From a checkpoint of a small transformer trained on Wikipedia: 4 heads of 96, 28.8M parameters.
MLP neurons of a small language model. Each row is named by its layer, matrix (down: output weights) and neuron, and shows model dimensions 128-319. Each number is 128 + 32 x the weight over its row's rms, rounded and kept within 0 to 255. Numbers have three digits each. A neuron's up and down rows have the sign that makes its largest values positive.
After each neuron's rows, "fires before" lists the tokens most often just after its 100 highest values on Wikipedia text that the model never trained on.

L6.down111:141181086105124133056098128151122106168155070179082093148153101122086124205121122158109188138120181080167157092108188124121133106026100194143095132106158108118172136142128139128142146090102128112172134141150122156142172142078102141140162136118131124220148072143157157145093129122138138098136137147119161089120097108117109137174108125191130182159107068105148106104109169122156156125155141143154179077126175101075153087101153112120081120144148118132155110188075176144153107122137136130138094090066084154088131127147135105105100137107114149113156104108114105101093116132188144161
fires before: " |", "°", "-", ","

L6.down649:046118126111095118044122105072087160123180114088106118114160067123093069089156066130125130168155149145195139157141136105145126156130116113113128148154141139141136163111125136145072143101123136044197122161096080118064113174117109124141131101113139132107091139147159155157095082184174126126076089118126132094164086131122117151147168122085095132137141108120115118135116185162147154121093107144150111127134115120156100113126144202063062168096117099154146131164115168117136140155105129151159156140144142131141151070096048136130111157140104100168058082151093086147141122115134127114
fires before: " |", " ", " 3"

L3.down881:134100122175104124120141144137139137126090127150177137192161097129147120150127105140162143180190139128125180041146071143107150137072111162154110224109122099119151118055121144182154127174075152113075130124175139066083191130137135196138167148180131143098142155147121136168151088102136100156116098161150112157129116125105121070171085082087131159123127103108099143100180120106079162143120104090147157169148135159176138114108158031135071107106189158108109156088152118150127117119111165161167138160115077161158124108114083123107176102154137140156149157152145135054049095125178127124
fires before: "\n", " The", " It", " E"

L10.down755:158109104089127166132146130092085129152145138090135096129137094148141129130112065126202164147145162145100167107169073121178140113138171125046114142114100171120152111156134060160088098162129101074130139122082141109143095173115183070097129148111177173105120162147104132067139120096103149088136107076130120093106117103115185108144067122115096115146143154135212155126099119185123102134116113174155181095104084165141088147108091121095093116172095160122146128093090110141122103156104104108061117111083076122076172140076089116192177087115132172109079089089113163121118132153134092169
fires before: " |", "\n", ")", " (", ",", "."

L7.down296:119136132118131140127135151092133136083122131097064134151138074142111168120090114160101152103108147146142116093140182141075101187081152133153052120160137150102150138157134092124130085116121161132133130192106104108104076136134076126146114131101119162158124119176101108123081162164109177134151136145131070121061135168109154141169102133075160116134106100092169171119161173113115174150139150144201156140139095097109126161113087116126060162124137144139174098135114176111116108090144066155129096123087137069141137153117167099101081147160137213114167091049038107138080093099115099137
fires before: " |", "\n", " 1", ".", " 0"

L3.down454:173144127188124109101106120126118117140062159106152107208119120136115106225130033132118098110129127083154156136101088136161113144114126095125111187191108147093088119116134135150149137137097144143087123170170141059064152145137095137139085166165068162156118115183086151131085116122111100176165081116199141116138137123124124163177152138094148134178106100139179128145158119171096132131135100081089180168077093170104121156083117149173078110145098143158061112082147099144138135092094087116176135209093135170107113132110121125134119103124105111167125149150134136103101126145158113123
fires before: "\n", " -", " The"

L8.down854:143120130108138170120175190124135125098093098116172094166125169108127114214096179109176179135087044112098160124142111139117204162115112073060105121135106121113177111120146098054148115133173107110159088103157125172164085145112113139152116084149055128079154120156090130181097129161136108150147107197128088133150115138104154143140111098124124168099123116134166184147135102142122150143130088138106117105162145124168118134112141076179090140075186147098136099095153123087141113122110174150047136072088153105125114086079148166102147143057119105108135125084109112112093058066117155157
fires before: "\n", "|", "|---|---|---|---"

L7.down964:148149138177216112147107116159120113177103064147115099128168081107141118099150077107119136170127128103120102108098123126130162123119101135116066179137141143132151116142123136073132132059082128163089132183121152157195088103186083128136136155117083077149130111126105099135171099106158124132109135151141158094197166166133100118100082171134149112142118186069194204095112104101095152090102120115151161150106174106113141090136097114078143100145101184115130144202152150104174162105126098136148099090058196107119183147085104189139112155131105128084087109126180132101157114109038180129
fires before: ",", ".", " of", " he", " and", " in"

L6.down488:062169091089171184110110086085119086143131125123149153175127124173087056097182136127185145175124111221127129139137181164077207120121139203126099090144088132093103178104134117073083158097140082101125107106117099116098094181089131126157157051182164118151118145167164104148134066165087142128123093115060086075109105124059066125166130182092180144154121162140112125132112225139090093083106147084076178103127122149132121094146157149122140125086158077128132129166140127108159122148159162133092100055162173103174123088152093148177087143166167140095158119139079120124121084150177094119
fires before: " |", " 1", " "

L3.down549:086172154029114186124099130094135129115151179127129093129200090161116112121121090148127125081086141116147150195066072174191131106160104134076141121049094117118083110101134159169146118173113145128108143107126101149137119137079068156171130141212166139107121149109130153128104218116139167084160135110193128133145143114127126115138118088075113093138117077115126111127158115089170102150085129110114096143155141129089124080098159122096135199164093133115111151155130117157164110122077078186124174162132106122161149129130170123119217118151112164097115159122125119151157141129107149157
fires before: " |", "3", ")", "–", "\n"

L8.down683:115190121090200119118141126111142112105068132167096104139131118150170139112083198134207161151105170163133228141134062193157145098150142137121144091169157120089129170143154095154133115135077103064202102155153117129159140071194122113108097144124133111116156098150152141143107143181150059089135137124148133136166118115125135144088142121113132085099121113154133083147052140121072141190114105076134085095101111113204058102107109073118069146130129139095128066140109124128110112106122144129118162145071121131155101138073196137117178148096166160127140173132152136133140129064121061160
fires before: " the", " his"

L8.down298:132100156089202135090175097159137143104176065162153094164087110101159136143141073158113103135147070096116154205112139124132156127160052173086070130166112139075164147177159102095113128088139122073117069083187116153105125123188104098117080143124108109126138140095123144119101193153126123208082133172132131125074136163115169117166167164148177126137123150112121087176149098156143118160125153076176147187103146120115138178151151136161118114163140172082090106068108139139132116095093166113142124121140110180125066146087168146085152134130120143110160110095113112156146123100136125159
fires before: "\n"

L6.down654:115095142100172150107170162166132122079145098096132097189080152110168129079095141110130109146144112195140166152115133113134178161174110124135110152126118112102159120105115103091140176171103124104157060120142101164133112107125165101125152144087150091117166126108048124142142131153112114194107068144176115108079180190110092126135087143110122128102142117108147152118139063144111111139078096111105150108168091154106132137137109161125138135094152118165100112152085128092037113134130187160043102024123094130142153119093081205126128131052135116094137098062114177093067130121186096194
fires before: "\n"

L6.down712:123133126162124078115099132121125150163115177133083153126139092142103086146172153192108164099092134141134113042161141139150124156136127181159073153143165131120133096124070182178161077168151124107144120102134065106109162080139178141130124158140142164119111113170156069172130129134153144091145144115097185147182107105168166124174126157162133108142105114174136085138086123103107096128098099106207119115143144141138131135102200160152086148155089143059144116094100122188102074118137119067170135151112110113146081180102197129115160120166122094084143114147109083104091109102203141145
fires before: ",", "″", " the", "′", " it"

L6.down462:158167099185118146209109148152124166139100084131119132209104110164139160134100205149133162100090087110151149000139120060166164106124107138139103185128097163108127093109125126155165105161102130143112134139171102154157173119131120176124100124145085137082187163108174079171127114143123137093162131193145112107128124158102116106178115152135128038140130116127126090077113097170124169123085087182158199118147163122156114151111117091114092190156167121018137135119101111160147116157142087115148112149096105092160093083156102144098140124120150132177115151163108082092136117156139132073
fires before: "\n", " The", " He"

L4.down66:150134142143107106175095171120124124126122163119052156120166124113117131115138160098130166126076093114099031068133090090104108103154061109150109129137110133132125148124143103147039120116124127139129102119165100180149096120114093090148150091088175127135097131109105107185132219174116136154153132136061183104195142135175146158158240184101147107191123162127100139113085142135124160094182083158167115092152073096128131105138130114131132152168133074123155084171139147161058175135161105124116143128107122152136131175112088205120116113111122114144112103084103153103133093127120146138
fires before: ",", "–", "9", "1", " he", "7"

L6.down645:088139148135124151109101138166165124126134090094155125145144107133182137078122103041087130173142147121098178068134081137071108143111117103133100183130127148159147169114098114076148180125107128112117179201152121131155147229161098144141140076117099112174103108104094088174223122094136152082146136115149077120077125176113078152153110122109129141102127123120130107126075109078113117149177111135168153150139087145052128133115091166097107055088144081150092197137118101119191172153130197146148104153067177109058093096155177151115120096104148123054115110175091137149160164133092126141
fires before: "\n", "-", " is", " 189", " was"

L10.down1001:158123192118153101093144109117161146189136103089114159159145069119119167149060006097204129094050079104074137206130086118124184139203124102081117141106136121131158168099134122064089075164101117089114165168166114119140111169117088133134162148075088169128074156128163093139151078140156136099125151110143148111037146156106093126132153138140181087139111101112146119102123168182134112106172175133160205167085143140230137139089136176161070126150088113135136135146139130137151147183138142162126088150126120165107153156095145151060144144112101142117123167172169121085109100116193168101
fires before: " |", ".", " 4", " 3", " 5", " 6"

L6.down315:139132150168075097169121145120112146095068083119137140185160138132107155149114247132135098142096155144134152072140089115185104143083121114130109130113115110138070120136146116165156105163131120137158113159109107138114145147140098136077106182126166110096038152115152127114121090126087212094111140106104147205202116122124119199112176091156101109091147120141130128122128140094122110136161118181143174197104186128143097107101148075081139097127119098113178131151138092156106150157214076124161172133139109142120120184189104106164098150134103137123129146183170100108118153127093119167
fires before: "\n", " The", " In", " He", " A"

L4.down242:122108130160098144205073125133122183155182133158124135125137134130122098141162255138048116151150121128102123070135164156157139086138149112119166111147125123140136116123207145124112101157138106170132140126114111122170120134156144152114149137111107151151159121173144120177144133128098090114186081152154138134255149123142136148089169111152112106081110084121104133128120101132120106148127102088148107138157109135086221096140121201125120120140127107169149144136098158115142113145142086083145087147124086114147133126150110134186117118096087107118124105140143143115115158164126146120
fires before: "-", "\n", "|"

L6.down952:169095092103127164147139126086100187110138113136089184164166081161095123133136241092113121160125074138154152098160114131176156103121184110141135139159112122066112065133114117120217145165117164127108088093093103065110095110148165147108136124120141146180089158177081109160110097094141074118111124121077149118178100119148133109164133132110175116099154077090107101097202125095126128090089129142196102134020126205101135154144132072130128078100115116118095086143116163168139157098118166078111126148157107107211093105126083144147160132156107072123158110139072112122122125154166085127
fires before: " |", ";", "–", " 1", " 5", " 2"

L7.down255:157161137107093137108159093080146130185084125119136068130104173132100149123154198116141162066153107127127148165091102104130125121088110150170189093094129161119091135106131057127092186148111109103155225123144134109155119111160145178126162145124114123134120155174081121097149129167142105201112141126180125138087165088153126130112059084164142104113092143165133106157127152157107119096115080149107124168084089125158131135156174139119160170041097165131143164159160106170209086123153132134148116088127164176068113102104195135107103141135109116173125068184155137107110171110153076100
fires before: " States", ".", "B"

L6.down698:108140114094140141087152133164109132153113111146168120025124118138130129165123049112088124138141195096168128147157109107106134136169081120112125096097135143137091136183169101131173137142186181102112094132120082126083149165158084155128128121119164139154169136171129163116124155092067134145165202104103098172212062128079117147090128156144080122125155144138169113129152140111118124161152117137123187148079129133133096122131159159064159113194081166183129130118140170170179173101174147104206109122098096152138149155151110101112148164226101166043140105087152168114195088158120126114
fires before: " |", "\n"

L6.down201:081145119128128121165157091175132134079139135157093136116137194118151091095110059092098166156139183107123184147116150242116120125086078190115186149166159155153119117118153128105104112151092091177126116150151181193112125140133089090146113050140175091133148093133163162140135102133127130135122159154117071150104143178183123193103167140204109153164103087127115108188168092106114124101198096141137127128129129123124156137144105165066143119122138114180166124147113123178149156101115132195109077103153141128157081114143148140130199121136135129117135108212135088133157147145126085149
fires before: "\n", " |", " —", " 1"

L10.down438:117144214155106130068176086124127051154158069115108113072128126133075086158088068043184166159121043128185100170151135111118183145159166122127138212111180134150142133123118119121089162154167159152119075066107130051177130095070123122130096114187142109130115104151122096081117153173157140167136176101121185140050116126127158120145098148059117139137073165080121146154135105137131155156161101131083104139111166108108112145095144181081090139163143116177089105152157144105139164137115182149116117109133131127113140155102151199167150137113096134166101101096128130102163126144142085055
fires before: " |", ".", ":"

L8.down165:141146138136145160088187146064182110141118160137175127159087109119141150088130103083088091112150170115153186175118166186192126135149124156074130167172158128114106135103136104169119137105121143076185150134130135125149110121037070075080137163096120109109127155179098152155139103200124106113116122139102093138142128149131180151193055098122144124129084230136121105134083127097100172090122131064118167130123127154137113068123120081106123116153133106110177121138129111117080206109188152115113142149132122118186188090129100092126086064094070145136088161084103120110114133160136111088
fires before: " the", " its", " his"

L10.down740:103152154104101154085119173139080173160137120126119133190088095156079076101048126127100148120140119190153141122137140152095120070074138128132084113161123105140130127104119111140095083116118165106073108124132075152053149096137058139109098097108143172124102106167070079114136148187082078116114074158127172150109117123124118118126191064135121135163145058144108111167107117165119133171159042174187135144139122104110155118097149144133142141109134140091149195174176116191126153133154162110121135087175135146149155127086084135163121183096130104120053119187134079165131147148064136125
fires before: "\n"

L4.down673:131102147151099143188103149086140139118110139144154123091160104126179124140153126140096219169179104187134117082174089137154136130082086130128098189096168146174136122048116155109098112170141127106066141110102129091106132123192169116090103102115152146072138088196136112133121070094149097139107090124170141083108080113117112106128132069092134166105111105059120132144193130101123106146080128042153184108151115164204150103139120119128136141155145141102095152119102138128147170092175117108134163135134095180099093090147114199094103141084160109157154115159098106071050181121144101158
fires before: "\n", " The", " He", " This", " In", " It"

L3.down216:121074092146112078168088112115094118086168118082111152161118115110056149160105122107110088151086115105171136108127161121173114142136111121076099091128094170124114121095118133126100133123137090143093154112145169152129141119166081170103155085133108084126155122187104097123135155148116117097129162187126122119207091126122149165064210178179120193133158140104176136106138105125093139091149132084126117147138113062163112117181075085146112132141090067121147083183107122077055152118110147134066156109155087154049083174104103108118120158057159118116102141167065113127137163118147154127
fires before: "-", "\n"

L6.down797:102187133177151128148117118139179101122153025130145096101147087179104151140112115186129103156122104130159082060168146211114118215143101078096094062141096168111083159145153092159092164082124120157097150149092129144095162175106087074122150054133151096171130136139137106166071148126105141124108104160127110096186071110118145155194127139153067180127108157146154114147164091145081160134090162128111081147140158087154077119099114212162127124142092114122177152124073097063063113142129149151062150108135104146121120127137109149145115195074132198108067095084108060131085175075090173124
fires before: "\n", "|", "-", "The", "==="

L4.down780:113145104096194127174100157119129138144143127161187128207151137120098166151184153133106167154066116105111115085138115104145147136082119150125000140128130164106142163090169098052092062140138149117135166136179136104154162115186145167169106119107115150126137106127183113084051166163068100152115154150199176087103107136080113146129108157127146174100108188110066167119126063128083121182150135104131176132103132105143124130122114131091109150123144135138201070123144137058189067106126127150119154160061132112108152140094127112169086159123134125122122089163105144074028121131151124061
fires before: " |", "–", ".", " of", ","

L10.down519:126095121094084166068114179141131175118086139124141129136120135060178096108123149104145142178062150169117144062156141098102101154133109093060136175137090152105101162109091122131096090106154084140133126177109154121122120122116144076125112118106127111162122121093133138144074132198112097077138153150114126078181130142171123136145117076131126136119159100130167098121160130126134104133133109112107149168184111059242108115156136136094066180180141135111151137132052176076137124117143081142123180131152138055106128120189110116115106111114097145121118133089074045129150106136078114082
fires before: "-", "\n"

L8.down169:116102106095107137131126149122149113154109131144145135116153131107138100130156255098113135162163153129142082000124044140141110149135117140137072136100108196138160111105147118126128090090138132125085130167163107092147131129112092140131121160132135154128131116179111117151133117122107095134136098145122155109255126107135098165098163097160147141116105121132113134112178156152114134126166098108155160193110115141115129119123086103121182144099145123129147097118117118134122139115191122115132136121147121118097147114127164136107149129134132127115124122121098145124104130130199157140
fires before: "\n", " ", "–", " T"

L4.down939:118112115131116120160113154135141142085164160151131197164090135085118158119153184134111091130095102177126120103217162130109138107191037118076108099129150143150137122136101144100061098125211100120127093148156109118124172148134138073186156109143117164112164118144098114163148092130129119160095110153188097148142130168175118146095122077133146146202161107109157138094168161126091127131158118089099129103123111120078143133119132174097182077085135125123134089100103137162076059100152113110107131126104184095124179060128172058149140122090154127135139163101094157127141113123112113054
fires before: "–", ".", ",", " |"

L6.down538:083177154081172173112123204174124113104127110166137141148148110123119110073194121087132165138104113175135120145131096160122135133075088168086101146167118156057118094142103101096100108109102109099145112134187141153164141177106151111148166167159157101140127102213134152143134069125158132116090074150140159086054098182077138161127105143143165135100140082070179191070124244115081167138058139119120166067125145155157130092119161133072109144131156134097164099126155131083173165146130143143130128100095131076147096128149103158155134072082168170129167133118107137140155120138165129154
fires before: "\n", " 1", " Q", "."

L4.down224:133104136145153178137114123143177162180147092167154113094174153123105132128140255098034137154086127112097087051120106153136104092109136132093124134109132146147121114137158183177130150132103070147190097132142071129116148097102092124142148134120208112132153126115157135139136118117117124104168107150121129124253162077191140168104145075150123138154079117137119114158136116079157157184156136142112132190138090157110183135088159147115162080179068161117158162119115127097101162121116098077183094115121083137153156100136130094098162123129067135112176067154167120107123142172099166134
fires before: "\n", " The", " He", " In", " E"

L7.down635:175159184232172146128079163088135145103135122054138152154117209063099106040139195188166150155071126151107098144094143148176118143116129108106127097154124129187128155112185130077163141111146147093104096154129130090111179187135161194123126087129112138138117091123128144095114077171109123145121125123144103105060132137089168128142151183148172071115068184124136181110144110114105118071146155212130138121140111137141133160164139116127119089091106101134085153144153129104160122157118172123104122154177139087144093119130129134122137147132117181115120114150137154142104105138086163064
fires before: " |", " November"

L6.down728:046126083095112089093143158128134150103121132130077170144106147104161150088120129140124121123072115128137125200105082111123141127109106172101094097154124207085152108146139131101125116103107084155111136182171116146190148113132105080106135153091130127114156055196137115133141095121157157128109176098153179079061102143119094159096085135085166156143086147102139188056161162107057147169194102141171165085071117107141141122096106120116170146134154120062150062150132167089156148125141102101122162147114122117151105136183102175165095097128162191161138154082114107076135092146137073152
fires before: "\n", " |", " 1", " —", "–", " 2"

L4.down854:144124147075136142156111131139142164128165117112167184105110115104136120103137138167196107186089134105158100129135152165156143122053183154061159148156143142169136177131147118142131123127140133121114134097122139085108103062077108117117137095185081076160141097124148149146168107095078110139096099127125137132142129112126144170144180159125087197148097165072132108097181112147123133123105126100135146155140113127166114171127152174085098137102148034116154132102083142182103217133134186121107147102144151139011166148107130102107147109130170178189112120122096055088134178143143133169
fires before: "-", "\n"

L10.down729:132119154108186148128126147074129158136099204128147192150145121095181133101128246151119140106128102126109127022156091165155096090102184131113111101114062129078126131116080112118102092082161113119128100148095092065145131142156104130143120073102118138101130106067144113062125085140098142123132126095159139121095111091187129138115140084145144140116129166114095139087106149173116107107135130083109102087131124128093112121138116162129165147153063172135080144122123128190096118120196082180115181164125116142121203108136113153205121170161158119103155127098113164153144105128221092111
fires before: ".", ",", " in", " and"

L4.down231:179130139116159129134112119132160139098155129193123144167061193107061136106133130115097117108112115144112098105135115124086159117142031107177088149152102144141139115186115096179080136143130090141198163118144108158138109146130130076123134142199108137161170115103188099129105126197127147160128030131179102136142137059181125082069142095083154101144153089120103185119137102139112109090091090132129095130148158100159115150159164129094098141000109160074107151118124105151132128145116152133112140120173119073168162167135122109119140124088135127174134098089128159149182100114072176133
fires before: " |", ".", ",", "–", "8"

L7.down425:110165155143175106157149081100172158108154130176108051119121099157150206134134100088139194098129107158164162095176133189209123129118093155164121085122209083107151098118168060135133103135131132155122095170131130122132068185181126117131071130138163112186097105179089146145091153133146090127167100087112129178155082123165132098154119130132115139144192096120126131143136078174149148131118173067140077143140184104122129086134171132145121157173107109111191106178126230127142078089131158117163114125062115092137134145137045168103161134131101138068141159086097161145154130128067114131
fires before: "==", "===", "=", "W", "====", "|"

L7.down147:081115144095142139115169083128103102134122109160146093098148096205120145137113032159078125132112156126115117195132117148123175069157104137101104102092123164170131080159135123105133129076100108126135101161097128117099136184121135122167139156152219049124101137110189115184124122143115121189146080085162146113076189147182095110153086122140105160108148073158123170121101102084124121190131126115152157128094132178147141097116213155148136106178132117194152171076152096145134100126152106131131064104148116152183128161142128103134086170166069133105173107108165132148137122124077083172
fires before: "\n", " |", "8", "5"

L6.down551:123121145156138163194187131144109101163086099115116173109141104159119070088134159152088182155102118215174111031168111100155094108129128137161131179189087118151103131131103115135123094118066094136097140203193089109133088158139069156125143116144153107113065111134138120139117089150140136121096079131180112124146123114166081124184158118088153114105135062137116135090116153125191125124075069133136187109091146084233111155088168088121091144094191134181149167165116114136151130117153140137104136116105145088087117102107130095135176152155074130114160117121094116144128128112134113158
fires before: "\n"

L6.down786:088192146181088114139089119141102123126128151138104086115148081122130134152189135168110120093148108119162141225126114132147042126119094115184133132115112130123146130112131148101135088157157076120113115104131150101096124122130122105165088092159125068150108099080087114106181127100214129126130109114095080101091159146152095144091129120140059186136112175143190148135127098166111164132096134144189155116133081057078122186149152158124128151144106148076129100106140115136110141145158095162114181119068135124089157082130194141149115109155145103125099133134140120059174194116111190169
fires before: " |", " of", " in", "."

L4.down162:164081156106140139152107179133127131099119174137172146204103085125196131120166157109155185137151119135149163086205113147122151112081098143082107225122133124143144111129127188159050134143149154095066131145123126051123154117149152150186112129187100131102114112190099119127132080098124090118115078121226133089103104141096141098182078060091135221112142119132149132083160115174122154148066092113161148139140142146208121088094170111087085104095190149132148127075107104147171154142136140141132136164109155106107104091131148189120135133080174135138159155088098140074081134129180122111
fires before: "\n", " The", " This"

L6.down742:102080076159150150152169067135110089118127098168142179128135072099163131116154157135131113105131111137118141159194146136134134128089099097159105098169106169103097139136099122098145101069131089132167147178112117097041153154159080129140158101134141127130052176075140167146117132115153136043167162108135133079221090190111088099152146145101139101185053150101102130166132145153140101121165106163187145168149147157089104136103159153153131117115133126100122088192125140145176132079117167081093088162141125183112075084109178145090157077103124117015088081149084058030136145105179158085
fires before: "″", " |", "%"

L6.down983:158149115109205134127115108123166144118113139193161132112135126154123117114122100138073136038114156106123081135127095181124109161133148133095151136113122150099104051145107125128080111126144128143062109151130070176134162100161118125199120113104203119194073140150140083252153161129101164123130067123188192058092123120173124149149129146105106113103106121124122151147159148043117102162135090091186166106112098131144155093071115144109141150097129143140157117143115142145123154113149166121125132160108128112142169114136127176150163120165157130083169114130135046086131109116101170138
fires before: "\n", " |", " "

L3.down628:146122141130100111155134141123138143138084133113118107112105091161134164096122229056100026125121120140156131087111183073113124131139083157148095148138171122099133105152121073090204065097159139113141172178052115128119153151166161042099178137118137202101183105094156115142097098130136140160151099193122106108189057137138131091105128160114130162138147158115150184125152115140142141157095157164155110117160010136139130113131163128161110072114095157160118128153108097160097149098144184154127161091145109124181137174117120126106156108115174096119087101084169167127147162141087215025
fires before: " |", ",", ".", ";", ":"

L8.down109:132155174095106100084156169169158098143118132127192084179165147179133100092143070116082154076127167107075159167146155145139118143156141147102109088085077144124086172100106137123177111190097154142088184080136149144101132206149090127178096126120154099141087105139159130126133141143127157191116102118177197124108130115104101175166103134125158079137118090108105132102079172171141122058173134164118140148137134142188117107128137142120132144145111140160132106155125160141121067151055070175126117082100078157139110142092129120187112186042084123084149112113118101101139131138171112166
fires before: " |", "\n", " km", ";", " m"

L3.down950:102158094187126132179125100129132159138123148115094173114104120126115132119140201099071125142091153123113124128104083148046131126042211131147104151103067152146094125155114117164109145112099138113189150158158097120085126143135093143079172112109087064130070130121055142153106182086106121181125169149110109107165088169159144148151166218117112207154087144171107075139094143146162137153178122119143092097153132129115116194186154127088119135127130131100121137185101117179134188086064157115093134120165099125106194155111179090142147078171160101132105096129081122080156127142128111050
fires before: " |"

L6.down830:127137142130098123154132113155117145142083150150103160120093113097069101073094174119027140151133167135154139072115141211127095070156118111134127162148141124182149125108111180112099149101149121115129117182152087126129090204188092090139175091106152123165079110142157135133118141094123130138138138102133145130178132139124104074122148066116165134138120166119115103147067094117108152156123098148145138151126153168134154130126109115109104112073146156105144150214090169149140159117150178150097123138120145076156092097185115135169180152220101100126132112178111168186123170121094128160
fires before: "\n", "==", "The"

L6.down80:152100143166139192088136071124157111142124135101144103178153115143115128124135212122097142160156143161088157113144044145185186144088118155137147095132145135116105169167097108162091146104096137093150190111096101151065119137174119165151119092153174146107131139136132141143145138124118120104101095100108135180161116122088110136158162079088117108056151086108180086139142130133123156119050101169136150124112151164094136114156102194137102063074145101158089138157115150141145097140089161193126143119140177174087153105114134124152163195121153089115125123147088106172104172109121154142
fires before: " |", ":", " medal", ".", " "

L9.down662:155140065102131161133154139185175160130049147112138160162149148143082141144150165158118166189119101095105066085112089126121107098127086083096190128180146135171083126131111136137073121131120151127137133152117125130176136126107139084107118086090179140126098104146109140128164182144116104131170113148137139150163073166173089183077135166135122067133158071131106141081139087078184092136132130158132159163116091160113146169159116047122169174144113153144103122077148113192100135157119141146142135115147075152106085137164168142132103114097103172154136148105140162082147122201071097073
fires before: ",", " -", "',", "–", " in"

L4.down183:126110090117067155134103135150128169131147128150139136128104081118198117129137123074100178130150114101153138114150122133151198113112069123013151168123124149160150097151110147108065115178146131109055143093105137060123221191214161148173083105107091165149122120163129136131149052087121077121076095121135101081185118166100129136140098109180146179109147101079169128122138106129147135168149128116147194128120170125189125129090130130105116086100175079109149119117095120112123118072100146149106105077181088159157057097140140176113171124077188118140178235099129101094108123170094109151
fires before: "\n", " The", " He", " In"

L3.down949:146150187103095126170099136102119121135149162138152151190140126138149173085178183108086124102120144132157116114128122143138112139140152127151068144164151112116114137144114139140126091162150071126108108142097125073160148169131116082211110102102149170135103150101174176112199076069153124107150087148101146091184162135195140100182091105106087113139150155127105123148158123170170117079123118143160125124141160074165158145129162117155103163096115178085140118181156107141162109132172171137169095218096106088167131099157117135141102139112151067151124210124121129117136173133115107072
fires before: " |", ":", "ms", " of"

L7.down152:079101112128120159116147123180145129094169179110080183152114154134103151049134207115078188201132131185110104101147081079183161126090103145122106090149071157124112071147152091119120110076132097126106117094175108099128130116113150093166136132090194189179159099154148102115172123141094107115138135144034188158085096202074065140115131114119106152134107093124161068150111152092113134123166104114145155138132135158158125126110147167121078119119136081163110130137086139109148139099081191127120157125167174066162105112129072116160122110124103115100138132202118098171141178159132129053
fires before: "\n", " |", ".", "–"

L6.down355:068150092082116115099144128152171118082132084149155115144128095084202105144166177067207225099143107149151096102185100124131176154130163110146130112105168120144186119156108040139052107110152114150142083145140097108130074162126166095147115141095128155120148127117160084119122129132124115140139141162124137105116133102104156162089128096101157169116101110129116218077110224170089086162152122154118071079109121100097133080128131133087126140139097158102152092114131145103163124114081065129113140069122124141121157183137095121130139095126123095092171130119107158161118084125159117155
fires before: " |", "\n", "–", ".", ";"

L7.down184:123130146183140210135080192150123103142255105066085162151138141122088148184132148157174163093110126146115143121132100090089113112166167124067135104114094138106126105186106142074206122114132149090097113085144120072118154166143111165108146104077110165110167095155133150102133091088090163116094098080142126126050108148116169073147088113180126165164087141139113125119135220120113141125102092131134138162103142130144103138109160168142066107158112101131100206172113086131160095101148131139165144097121184089157143091099123163152116098085129082124112107162127131161138127126137157104
fires before: " |", " 0", " 1"